MLP neurons of a small language model. Each row is named by its layer, matrix (down: output weights) and neuron, and shows model dimensions 149-297. Each number is 500 + 40 x the weight over its row's rms, rounded and kept within 0 to 999. Numbers have three digits each. A neuron's up and down rows have the sign that makes its largest values positive.
A block is one neuron, or neurons of one layer that tend to fire together. Before each block is what it responds to, as a language model described it from the Wikipedia text at the highest values.

Description: Commas right after a city or venue name, before its state or country (Birmingham, Lexington, Sydney), plus "in" and name pieces in place names.
L10.down101:533482510436560515511479436495488510454487499482443444514451538450559475500498596542525524543515478562472544554500524536436473554499459437524491501472507542405575540469526579482501588529507534542555459492520499461424425535560552464511512480431482545488565491527465493483512473474607479504440514487453565519516410521558593476489553524555447493471493516497514477496508309523472571470470507453542504446452509456493524464440500514540506452553505493563
L10.down263:484487556433522536477532507496576555488443471407447485483519453493505501534475500388474558469487527461495488514517475566510530461521484489539497519441481459485533506552546520543496428444391498567500522511520534510518500477481526514575505456387520518490483475473525421493543524489520505540498506525446502462527511490526555545490463477527506591410510492450503489465429489497524487540453443506492450469491523487548501501511492569420553410513457540470
L10.down619:426416475522443480476562489499494534512519491404465496478584503495536476589487542542449584491564505411472468456525478552479571480433496459470492469568539428483596504524539540480509464515526501465495469495517524479450531501490569600515463493516517517480497488496475520530431542479532495490469493496478558495505493508512517554489489523488435570439511510472501484488533420571533511493473482546476454525550539404496497473453501474428471471513533514448
L10.down697:505424494458507511436485456507452489577482477543565506461563498421468500548532536552449502487490489435509512521599490467514487518468525458600407499529457485470525501477460513547436484465497569442525508425539503498517554541456512436461530578534565452546590421559445461533541471484474466451498532516520483582562504501530561497528457571476462466508525507462466509500536489539510436424530520521504540525512576503439454487493470469470581500506532459515
L10.down833:456499534549432526514501441493456510522460450539483485545520552487541480437516559520484578394501557415525569425453507487530530515453480554518457567489506476457515531512501508590491542492445453511481569470501485486507464576510528568453543451520426456458490487519475486501499485595484504521453487556418580470505514523524544532524500510505479507514488468486558517467505543516490545484477532498544525572517514469523517496477528505535520495496482526422
L10.down837:528490510488466468547543539483517498486436527445589495497431506443507559520517520546486510508562499541482482476505509503568495464507464541476513489502516513504505480564479479512501528509521498480494519482469536498537392593503577535552480492463488486509464494587539548457486441500466455515548480529467485535505444520544484532510477485549527458549487535577466540469653339448420446514519498547466524475483442567494556555519478496544450488505576525523
L10.down846:559458438478500519499468456441522515466497481472531436460506482528561514513542511440461574566484525464408462481561465469475492497443465523538499512514472452524505527549465442530435592447559460515544530502464549385496512515430491493522566567512490508477453470513463531484525475479504547552553512534449513490516397488535507478568511483533488461434494522467459587472495484485554502508472575500625574496468457501569523484526445503503557479574494468497
L10.down1197:520483521476509455505487572516516459544501561502526525486554514541536492519536541516529523580449469506497502516524544566504537497537553527379534493488567505449501500510495489508446485557527499449503477501526594478599526435415423460449467468520550497443538586450473512538573510536548491540521496418536415616585464439410503458547514573577492514545434520434551497516502531408491566481524439577540488478466533451565462507502451451494571517529517542489

Description: Words that introduce a name or an origin, such as as in known as, called, born and from (moved from, a girl from); also middle pieces of long words (hum-ili-ating, Ast-ron-omical, Off-ic-ial).
L7.down186:464493478525530537551582531472532457408542494524509505425539516478459521490497527541469508491507575478510479470499540526489476515469505479504491547472506482528416502492486490525540560535450468459505472528508484464513478498567440482469510494499530481469487463541581401492515584595456510524522487545452495505496486423466487529470522482475508520513430498581452455526449440495465432518497431502469431511512500490475506470476506516496542457496528520494
L7.down407:516556546509533551426483452473483504497538431525499500466505491461559549419459494470474512508451527509471444575494562524444499507549552509475545568512443443551510503512456500477422570587517481504535493522470512472488429410572515486483517495518469527498477445507486423489520455567557482526449528520527434458485494508541489519481510485462475463525491529453503490502438447489516537572514484469473557532542433511492513496444430438531531475522487572498
L7.down485:450525528545494493545493454497542481491516517510540535440475438546485510466496511476560443522523522519511486549516437454486489523525515509511443448597477477538519573403439455491508561467446465483482462473525556486514533480485509447499511489514490417484424528415572444479438488413505519521540514457542454498489475560568435550473444521416466501491509544456479476505490420526455418504374436491501511498506520548574503506481453454490464532432493471417
L7.down611:474533496590483454514425561550504447527450474533520484512520528483496512458522501490476537540568490482501459525483467513524513445471436541504588532487451480526479422475545613500526506555522525490513528554511443463501388440485511484563464466528488395606528480528515470534477554484537513454524512470448578493439493502517540489479486563482506490536515486532528479446513596486486517507496464391553579539524510456555539504403475450474523515503451399459
L7.down616:467526457404449495519550479519493449465525548524528487464507480514575484477496493425437518442516504473447500520475465492474483523536530609534493446533432440523483495480550524451502514507561470395439564505461471510514517518413519510531547428511528531517510508481475484558498539474477534506464520512520485612479569451443495493550561537454470452505475523496471509542479436547461468507434479500477541551420480531490442548474507492418508480470507578497
L7.down673:483523477548566527513452471478487542474499500484495501484500498468433521492467524591481506554594528467509583462519521425513499529565524494509474529563455571465550480544482517531469478478494510487615533580522473551466410475524554498536513479545418466463517462411514535498470550542422523439500463587483479528514523411564509529540512459527498483478469527532426527471499401546496455547470491400490521492523466430499440580438511433503566499496520483439
L7.down882:470539455432460486477544541532546503506491437462500524497465499481493511418545463472440413552506546524457466510499502472472488430523528470505498520497493530445495473505511473531511520483536502482487512539500446519525480471536403489403465571521478473443444512545538470518553486499418517532505560502519562579444511501485504507546537582484566490593499469562513511455450464569582533458466464422485492492416493527434573559528532480481462441400496542502
L7.down957:452484498498465410513562446612394474529511554394578502513473421546474578409527495516473513584500506445491423509493470486479478506467498454510523530492467445528447432510478529552431505471500443521507510456516466584541456474538490468462518485525434497561541400452554529435448444486430539545477521495490521529535495545449460458480499527517519553461454455473426490510502482499473468461481533403532568539417526485504502443454502538477512481446500517529

Description: Tokens inside a span the next piece is easy to guess: word fragments (num-b-ers, Phil-ipp-ines), currency signs before amounts, "as" after "known".
L5.down1200:485532473579501567547503390529522534550580490512477563469525451494455512495496498470452435437470495432518515489466498449512450438457567501476478550489403475489521470503531470568519519441476381456517465496524457430520447512488540518460506490513561464508534489575547496474477486508499516506540530498521510565531461432572533487475531517463457567454582512532495582514448450499491431569525551515523483573498496459520581460452476506477478480452440488481

Description: Pipe or semicolon separators between numeric cells late in statistics tables, such as sports career rows and election results (| 3 | 32), plus scattered mid-word pieces.
L7.down6:429520489510476493542455541391488515507416402454503560507489507559472486499422502498557468527459523458465483524537517418508521475430509543523435485491427474420523449498517459556433534535463482415438550472549585419493495536495533564499524551524458484473495495536505421534496487510529477500479499548456572519506501536473459472465516538539503501463466407454508546553587522504543471582498575431547520464508551455541593413462490538559500539523464504546
L7.down131:528471485514604484482516493569491493441463511537456530547422505532498517510465463506415545511523466519542516451409515550398432522495523475499479542473569437545526515553465446489536505500541566520487488450474406532480484474463523499506441499504585526493528583453437539536532457569507472466558492565538507484477549508568540520454511487562504473566525552499579431497499457500534450458523456454474374449574485446512480509554518442468547464523482513503
L7.down170:520560549431479495487509507592525511533471487525481475555398487526480491424470507506436560492488525483535571516478532529515460474501475521486514522448477446519503564447485573517480464506500493495459525501531495485494468446474501549484430453518495498521540457474467462497528512501554519488584534501515548488525502490516558464549501485435580484456590537580524524591525612459501591492494471488504551508479499586525553538477494531489453432510499523524
L7.down542:523484477489569484500539478576500496498454524465549467503486462490515524522503505537492418441513435473529528457467482469497494477548571437525515515545492501516573490515458494496469501525524417512504534494493495447531487487530568500458514559505512452492486442533498568464469565470512510489421525483516506493497511517552497503522609484505542510558477503424573576458457390483485490484571513483471415423478510413491565544522524442511529483511472543510
L7.down582:453544540474551483517552382492613496543482495551502561495505583480477542434497435440518404479483521504507505438538497537453420432566442502528504506497424534556528525520576500538482524538549507478478487471528566500511492474497533528549458520496529439485493459552516521454534558552485496543439515530577523550563415518471518474465568497474516497436503417536472445556495529484580505543518493581489468514485445477463489437486467517517470525546563495500
L7.down1079:520516492501514498532456449487488560481518511518502527534496459473431540469471510509471515522632534471510513474498484518497470491547453488453442494528475488501551519564491435483514487451566566524458480551439448513497496513385508498523505528524445485476571490488614499396427541558460511505546452543523490479558472448450563452524531502541521404506474480445510592487465444447509459511518568474550506518479483461487595494494508484477547515484548475515
L7.down1111:511493523549445524530454469460496485429474493441534534404500499515432546532528476482491502406477509498445589479512474501427528498537549476497459462481489450559478523464449489510413401505477417426506502479530496491396483517481490439470503522520487521497530574474442463456415519560431479450538498539428503505531487516492529476448472498450505501555502571498477569491506451472509558571520444437526518450461453440508558469565505494515484520500518523576
L7.down1140:489510506432513473527453460462507512525385470462452482468536457469525561476506437454555474525582514568456488544491455483502492508514484491537468514540516524491498463427503448486385471496523516482498475533521509524454483533518500413519530447475502515438520506582520456553566455507479521544471532536553504477484486471507457470454470587512569520477470468504549517493530483507516479465483535441494530524456480569519493425438533536546481493459495525468

Description: Final pieces that finish a split word, mostly verb endings or auxiliaries before an object or complement, like attract-ed, teac-hes, m-akes, has, had, plus endings of split first names like Christ-ina, Hel-en.
L7.down202:543500479464458471474446520453476468507504480518488472498540490504480543439542547506490488522481486490534515512492495463478510501439486498530501460607515447489493449533489439458479506434461488461524479507448494484502514513461440518537507540540483590505473493488480501519467460556502466465427493501523417440479518508503494541508558434463446510556443516515505609508533271462534480524470514580525514546463511526520451487531532511512518506524529473524
L7.down436:482421505547469493464481500479580492469571468499476466476458542513483488463493529513579503451535498564496495502539493493460439496501396409534506481520531519528473497472480487482518492522509512575471521517517486511591539517520529486470471521485505539511556577484468562497488457473520491458496427464508544399539522543468478506479491459502499487507545581556524572563536517509538462591436470483481530562463472555488527565483446522465544468547484489557
L7.down555:522470426482518455470481497493474458568519509460463465527488542542464545524524510521510474530482522464588522477509507440437541454509522550546476526549485523438478519442508482511497645502381494434499520499554470548498508567467455432554517460476501576485437493487505503511449394499488504518463515465520530500496530508522499454521486477511477531492473560451519496483541440551506474500423508554484537556493527518575418543529496487418535568573563437489
L7.down629:480527530505495478508541529563532441456469481513541537445507591475394554519526516517480508503431496511456481520468505503457578555470516486474495586423484483455529474522478629464430478520449426445536463473531501464525521436520559518448522526449456500497556474522447469535513445487534499556460505519471470538441431524469502538501460554491497504473518491452489492458491555463477520470539580566474511500515455526464542479498489516533504479493462491473
L7.down791:455536493501481554508471469515510501517457488508464488528506533377493401528496501445576542546478515445444465488511484463511458473556548463415507556522479482482524527502506475540545565501546518561517539499438477460501460521503530485514481433525470460481431507575520528490449543490453476530461450485468483451532491501526569442545524453427463527489573515461479491526446316505523440532537508511558503532491538499545563455513542518479526547458534515526
L7.down836:490551518474476469482567496460485542555471473560526555458495491528515491500533445528452436433581490555446524490531496511480472459488510559490527469623485506508513462490551436539464509506478555522513498490448488495479569573414485493510505508444479547466498476556503497521463520491476534490451520473533536488541482518504514524554529429524512531474453504454517579441475277485549486536541548509533443444492552556539474456511570502471557507578507496525
L7.down909:539514563497446481544551477512504480559476488519535508489477490540539488468552445517524455516491437480524407507560592484498488468452404487449563514474507508518508494439465548513484491473499474464448516537496505493488576504548500482544537521498493480567499502498429497534461507525518468561541498474501455459512499492462483505439506522631518532520538444562553570505527530513487509493443560481579528530564484462483476528469506416526503510451494534493
L7.down1139:482451530531493495497479516571459457490538484503506493500456573524518508465518496494518516514450531514511501490531489514514510515545487562464530446394489525443539490513512539454563515509561499489537570470559502453409457491536538598451474516609454464495535498422530568476479512498543473535462491515501530508483491437521478515461518562539505567498531521554495525513492453428570500570509523443514517524538516493457454422505550490525513474468452528503

Description: Pipe or semicolon separators right after numbers in tables of stats or vote counts; also mid-word pieces of split words, such as Ul|t|imate, sil|ver, l|iving.
L5.down11:558510488420493528441489490520558567545532521476499464493433500508465503522516465572509516466482466515514497443480508499506442525541514505496431474572500478509565600560465491429518542569549549456461506510502485520510521554473457503527441495547507563479474451493543488522460462485471476485534507467504456447508536484493475572540561551516451497472494515495494593511486253523404536499530493486494509471493557517544510506542472475491466509502552499528

Description: Main verbs and auxiliaries directly after a sentence's subject, mostly has, have, had (e.g. He has, the film has, contains), plus of in one of.
L5.down738:552491499515528438490483430506441527506530518510539513479513479407494528588502481463466514558400564547489573533487436476541520540520541423466557558548507485512486522491476518523479504437561541513537564499537511487554580472518520526466517556495539466468429491478494556493478525482532490503536508497518435411515485467543436481445471494529612500465467482491498575513565457523483523527539511481534549418532533459455466423501464511468511482474462527427

Description: Fires on the comma right after a place or name (Paragould, Arkansas), on month names in dates (born 13 March), and on mid-word pieces of foreign names.
L7.down415:456498563508496541516539409529460464446475520557471522538539465526608516540436486467476453465499501540489509479491486514466589522558454480524482559423467550503482483523501498576498508484454464534547417447477563510513491513552490475495503483503497519547520512612489488541515517519495517478536478510483606535539478552490426503495562571488437513538495412509490461598389439494485513557529524583438432463489546523530520449470535477532540526601582452477
L7.down639:525560514500561437489470498523457442477512505477540523501479526501482525502504581496457536520554541496418545519492525452529539494538534493440557482503601469547582546468487604433531485488510535460490517504489471489482464458534600482447474526541473553510549465512455488465465502625479487531519585491417486497492433529500486473525512489466452483461470535541542605561492399428467499420440537495473507503525451441549568460587461457495483466457429524483
L7.down812:561539523511513456481603538536412454500548526547530507534539474515432534523456538542485448523557529540527485499538535542517531424489540472536513393482498493498463452446455495466606588572545448508500597538529432489464524512564499519498483461512471465578501500491497506404542559504484465515459522512416474488519499511460532516566481432528510475530478544497522522449409535478512526509506464514528505532478541515414536522510462549528483480533423540458
L7.down901:528465497492576474476479513518516466445526469500556532513514473507479440530519500496549495508443520487496549524449608533475505434439439556500483421482539453534528469507497461545600463464540480475514473514444547495463515509501535490485576515575448520526487439539549485433482488448502467552538472506483494550487524430486499453538500474583544474448571542523557547455472427504492492524482529419522438485561537509487444466524455502535518596483504503446
L7.down940:457462504522537517496542429502452457520486449433549475485535563480532562510510490497484590539430443531437495479513493575460495540462511465489566464522491539525513495515547489557509555496482523486519518423510516569488496512507485506520585441457400522475517541541558486521539496467508473520533522500615441526518478463505476511466535510469485476434459478488496480509490496530456502501527412502561551545480539405511451543435541485534493509510572462487
L7.down1014:495524499462500531500453542506532401504533530521555522500487536439413390494464477505511579457551483492449507518570490478539511508470494577484500445533560491463506517535443515507490553503481492499498497496446469477431470534450578487538495464498458517511538503571472550499535583502476456565454480465587492490486446466474477491541507533526440571488551557481501565494478354491490423516420476500527468503503444478549565530484554490507597537448449455448
L7.down1112:481428521433523531472419549475407553466501497529522449452539524485479406463503507478512606546499460492519444549547463549530509461453583506425535493466493421455527534510472519550511559465423533471450543498485483424477569512514526481533592475570469468521470519570506459468513471524458520476484508587449462523458458502575496496450518533554420474582494515495576583469520462514475593454494435493457557532514499525497484508513576491552489539524480458453
L7.down1194:398521499511490490452564585477475506463504499544453504502482555530555518503494503571482519506597513545484420499486468552526442451476513551459519514441498461430466498458541547586434523459486485499508513489490472448528512495530457491593460489479465437536515508536479517440484606497492525496509518526557464542504450476473464372512473517572471480466528421509503537435494438544491502529469558424490514638512557442482556505470461490488556447491470468407

Description: Month names inside full dates, often after a day number or in/on, e.g. 29 September 1987, in October 1996; also the comma after January 20.
L5.down1071:456541519454517498484538490611496535475459508520569522518486475485406437542472479505509454463568495441498576503503534500511439486477544531506524485546494492485549493518510447553500442477427485539504505465530545479443518545549539500480540507503485500545444586513478476505444575401510462591402506478489432393482504541531566501491573564514498468509486579464578545525476376492461506504490522530568442455501516423419507536488569530537491476468488450518

Description: Word pieces and small words inside multi-word titles of songs, albums, films, books and operations, e.g. L-ove Attack, Rag-ged-y, Perf-ect.
L7.down260:482522527568463459482468459505424406488529510443516481499463507463485508466515478508490466506523454583533433478455469487477539503455454514455544515531525467616450485461518483450531518486497457471491539542450447580488486457429503406464461526574472494511500502480486562416532526551537468480519526419516492431546448487513485475485565502541424421478531499501522505552433372572506496455512453508536456471551452527500555483479521445506581519494534488485
L7.down476:487482520439478534523468457478544548433465535502479430494450500426513478477504535485521459494496493460520477539467548449474458454525483452490463498552518500580476508538487467535454481528483513464501489458479500453453493466501523543559561548495512509480543444549442483558480525514479465486472517500514445482468516531596518452489554546449462617387436489527506463558534356500455475457467495522577520523493497513510521468464533534609514550532438505531
L7.down661:522515504600524493437493458573546493494511442475549519544566545533520459617554437503493554465536574471522537516580498501483455469450507469494503509500481493590499464496477433515482494430478484509485496489556483482535547565496562491395450492479516452455508494452535488413457530533463521514589505468593544500513542486502514453522515565492539460484581464535486513513527427532509495529448592454542535436439535498491490476449495426537481521484478448511
L7.down761:514528492527367515506437512482575534484488512472466505479521529573460442499484548548590499478560536560543460488574392523531451489431526459506541549485524418525528456520470499544466500467513521529480487486514497523537580456539466430549500518569566509479491484466459523497439533522571516531561521503495515430463532426498482499518462475452460494525548526474583442491498478491467551519407479584611507487545520525530510478498552509602539509478483465585
L7.down856:500513444455485540520545445477489461508534546535506426529500498544496663504478467456462495496481519453510546502463531503468577481556456549493532547503470563477472532495529491523524561560510435526519562475483511538516429478540456514484469467504438501515435562501486524462515520535580487455476518524498461509524583513434491513489525481515483487465514509600530524548385482502498417490572458499459519532525442434528569531570480527489542533575532553471
L7.down1120:519525485439470526533533439510485495528546478481526428446515495467412519395525494494561527558455440446527516491505456506509448555531475474450453536540483489446511589582464431527512503530436530535490514464459468543474461471443511457524509495493492494553519433495492476460489465460457573540521539554502545529481476451558471504503556482457513533468469530502558514490479503502435436477490540527556511441492460591533488530493431488583585487506510348580
L7.down1141:528511506546453468515483471487577477495460479453502527479473533513491461479495533521440533557457451513520448498534519531497418573489446432509481505504465468464489589548486531574432528448478514478420518543485494505503493513546471539525466508557482511512545468489460490566509559520488484497535518484468492519459518492530515509504517509450517518568464547490567473437543433509425498503512466583572493482511478560456441441565534522537500551436509410511
L7.down1206:506484430557484492563469516589514509470520509445516506502539501534547449474493511538526555521529473489488404435487520493510448537529588470472487464434450517428462580514451508523506535567450438534537442504505481542592503540510517512495413377543479474501528506525388429444506503475500549473523492514483488579561546503527500425410478572479538523528524448575437515451494375481509481441519407484540512526548450487499437557496515534446510518550509428484

Description: Determiners, numbers and possessives opening a noun phrase, often at a sentence or quote start or split mid-word: The, one, two, th-ree, y-our, n-one.
L5.down739:481540556472526525454518449538497492475523461531515452476505490485541564488532506476508532431448470448473577523521468428514543568503475502515502458504525433498495584588550448482508448529518541501419514511538552396510535523526450509570507457512516540481520514535522492443525399550425490498458531538543449469509532526582480558519457478449459487506435482484518560484487464523464508538446448529530535502476470502503507485465503469517378420488457454548

Description: Word-internal pieces containing m inside longer words, often place names, as in Plym-outh, Verm-ont, Baltim-ore, Kunst-m-useum, and also in mem-ories; weaker on other mid-word fragments and empty table cells.
L10.down79:511493500427538492541523519453452532459522496481456534481510520487484414482544508467450526499469467547512558552473544528523495503493438533523467487497472544579481452489495482503470500486451574520461516502620502503473497453494579509532433482549436513425485450539491484479452500491485588479458527407487478520547488527486482478487424546517486495490461463479561472537438467429532491534496479478449444473414525506541538417450491464492556504532486591428
L10.down316:493479494503516561458471450567532518519506491528570580515502480470475493515478570461520552578512480505465446525532507488452534514533551495579448457414486457489516458440428483475565519488528487523458523534449562533531466549517554470501478509491510516503490534552483446460466498443479456482553522465460481534540429553476512468543513513459548462479491485495460466544535389459511483524494488509525421497484478511474478493470426512448495492486505527514
L10.down377:483512517421513480476476542519540499512445463477481504442548557521467563547512400491501576523431577441464451525503549399447467505495506528468583460503507535521557480502536461485474526470526482430519549515449465523512527473478545497478457475496519492475411528486531510624508481472460511493499506548497438550510475531463469515505495462508490484509553516474483490472533655476518513537520570503517518484491484494482490401527491470469479551483553514486
L10.down469:569486517502493503467586496458529503400474520492479445499457543484502438495455588452447535546569523541461555524509488549477451517475575514553511518507500473516407509532521488473532547497471614476518465395576502496527577549417527432524499563503516456485500528496499512512440573502441484533581531512549480505505497485471466554452447482520494532535451512543493498437478493468535491556489398555543548519527402497496499464549508459501568510557474502427
L10.down494:538487486560440539545531531480533512503500460485571572469546462516475497508535422526528570518445552522504480473591522442541554523531566505505473446501562518497615457547575478540425512498455447492499546497503461527488482519462480567510455434459552431462467502486541470413498556488463439554556500535491506472501542426547422475489428506477558499479552517503484510538417478489528425576475483493515525523493463467448503457495500543512450473497446452548
L10.down608:565505480491549492602555448525506474433456460525445470513502450441535516478512514471499478459478490503527452454494507534563450557534512512516480544515510459511498443454493485508562528528507563489502548489503512532546456506459525526483519490487480492479541491491531466492508491455505512526434484499595536502458572479429428479425481469491495514451463502532506575469482419485531498445491548519499500511519501499563436503477508432424535471551442531442
L10.down731:463493450450492536447426464523493467543478505513503431428525498559443573502540556559448460534479529484566551466503501446535488484492480533524544526459457512497520455506418487518454482441535468554525576494502529517454523497488470481463475588415487468476501536455519553507574496504481494431551468541548461496525535493509569549551536472516512463495504484569479493536461384463451506496505561517526537541443536486554537471505453475516548447502602537481
L10.down1213:442505505518575474559498480577445515511519422480567537591461506476436459586463442548532477458480508509522489477558493517429512571501488486539518506500491497509514447494459581519506456521418479490549449499524521490459527477489476481527557471421474528495546521479464437436505434462471461511494504451501556555494497472469527451374504488452546491545421458445537492563521419471548511419489482532531488517474542472575451533514509546473486526517459477516

Description: Finite verbs has, had, have, is right after a sentence's subject (the film has, the county has), plus some mid-word pieces like diss-olved.
L10.down243:537530486576461542445540447492498528480440525536562490448483476423553547527515497454550457533479474514493440434503471501447489527515468409446453550496441506518518468552448467496494552462534535462520480564556568527532494414483527498555530531497501535537477484529482479486532474543526556390501526554549473601553486540533443445577509522518538494477481441442432528497514459563481434505388544508486500502525577494468451452543552503510493427559589471513
L10.down281:532466552608503502538534472508507529497510483517496464509498522499461504528494504512475514524477585558516452474489466457538523483540505530503562446479504561395500409451527495476556499458526510497498568484450419450546573566424522483532436507458422547487457523541516500485412504469465500475432530511493559518521538472550457537472530485495498536518534602626451518524482600425527502522498532549507527460513417491472448475575477511525534470533509525510
L10.down424:486523527506534551501515522520498479443477490506543481555478470500462542510481591476542529532431461582516526495395524495490533500503539414600480479620415493532502492521474464565513486480521527503560509508458602459525427569497554496567537468435484489517471565458443479512515536551490532529424530473493502531563468526486490462491467516525528406483487547478491532519469341495502489508497579562500580466496484481447534498491479534566529501461509530520
L10.down498:472513502509502555604474470544499502474511512536435477517512606554568462454441447565507539484407505523496507561547480516522504477523557632577445530482498503473532443494526432525505526479469501508454543492501601495507544500529552473539565485481519592431492534517518475485484516524486452503556489506420490529506468516523505547458504455488513439483448487497482504592489448502459566545552487467462482514524440482463516545523448457482503398517583554494
L10.down562:597520471508516480470579515486442443472468567520528484497521473479505509504528562512535493466504484516550494491488495510421494494483545445464484512499533492463559527447506518467577503457507529564473483477514505532440474469433487499493476408473525455560530470571483486518480457507457524452506553517576464469489470502505513494449532484431558442511482503520513537456509416557520514477541451502453547439538475491421516519538515474489514565473469527447
L10.down595:522442444573487541512453431497472487427447467518480548464552556518405543608518532462452512520542546477479473431558454520424502501487483453556484508460438587547495592506499416536475529546580428495496498565517528503515455478468481541511573503464564445482480458530539497467456415448525447515486479513473499539550550529475545375475498488510514501527480511510520494508489466514475491524583494486480563512544526519532510526591595486501534530451437497440
L10.down737:534517551475514501454559427508494550494479473478504452505562491398449546499491533524453490467464498490485548487461522448523522524490485450528494481494462416529476510488432518446532505556507488491505490528488508466543508522457496490528448557486516467460515540482476466462427436508452524532461527507569457528466519481482431487416510501489546486468526513504449530511523326492489516465451474474468507489504481463508560535507487504541507475474490497474
L10.down1089:548511514478417480490521546534517486506440445499380472515517515469509462505512543453521527476386525531513547511550480482497571534448546482453501482496498517412466478532584541480454526514521523484470562475547501566535436530372489539487468496529520552472545485574470564512469496423572574509481511549490408577488525473572526520501435519473441483474536428473498521411398478463473465455484551507463518551472502504477480499486479465479507473541489518467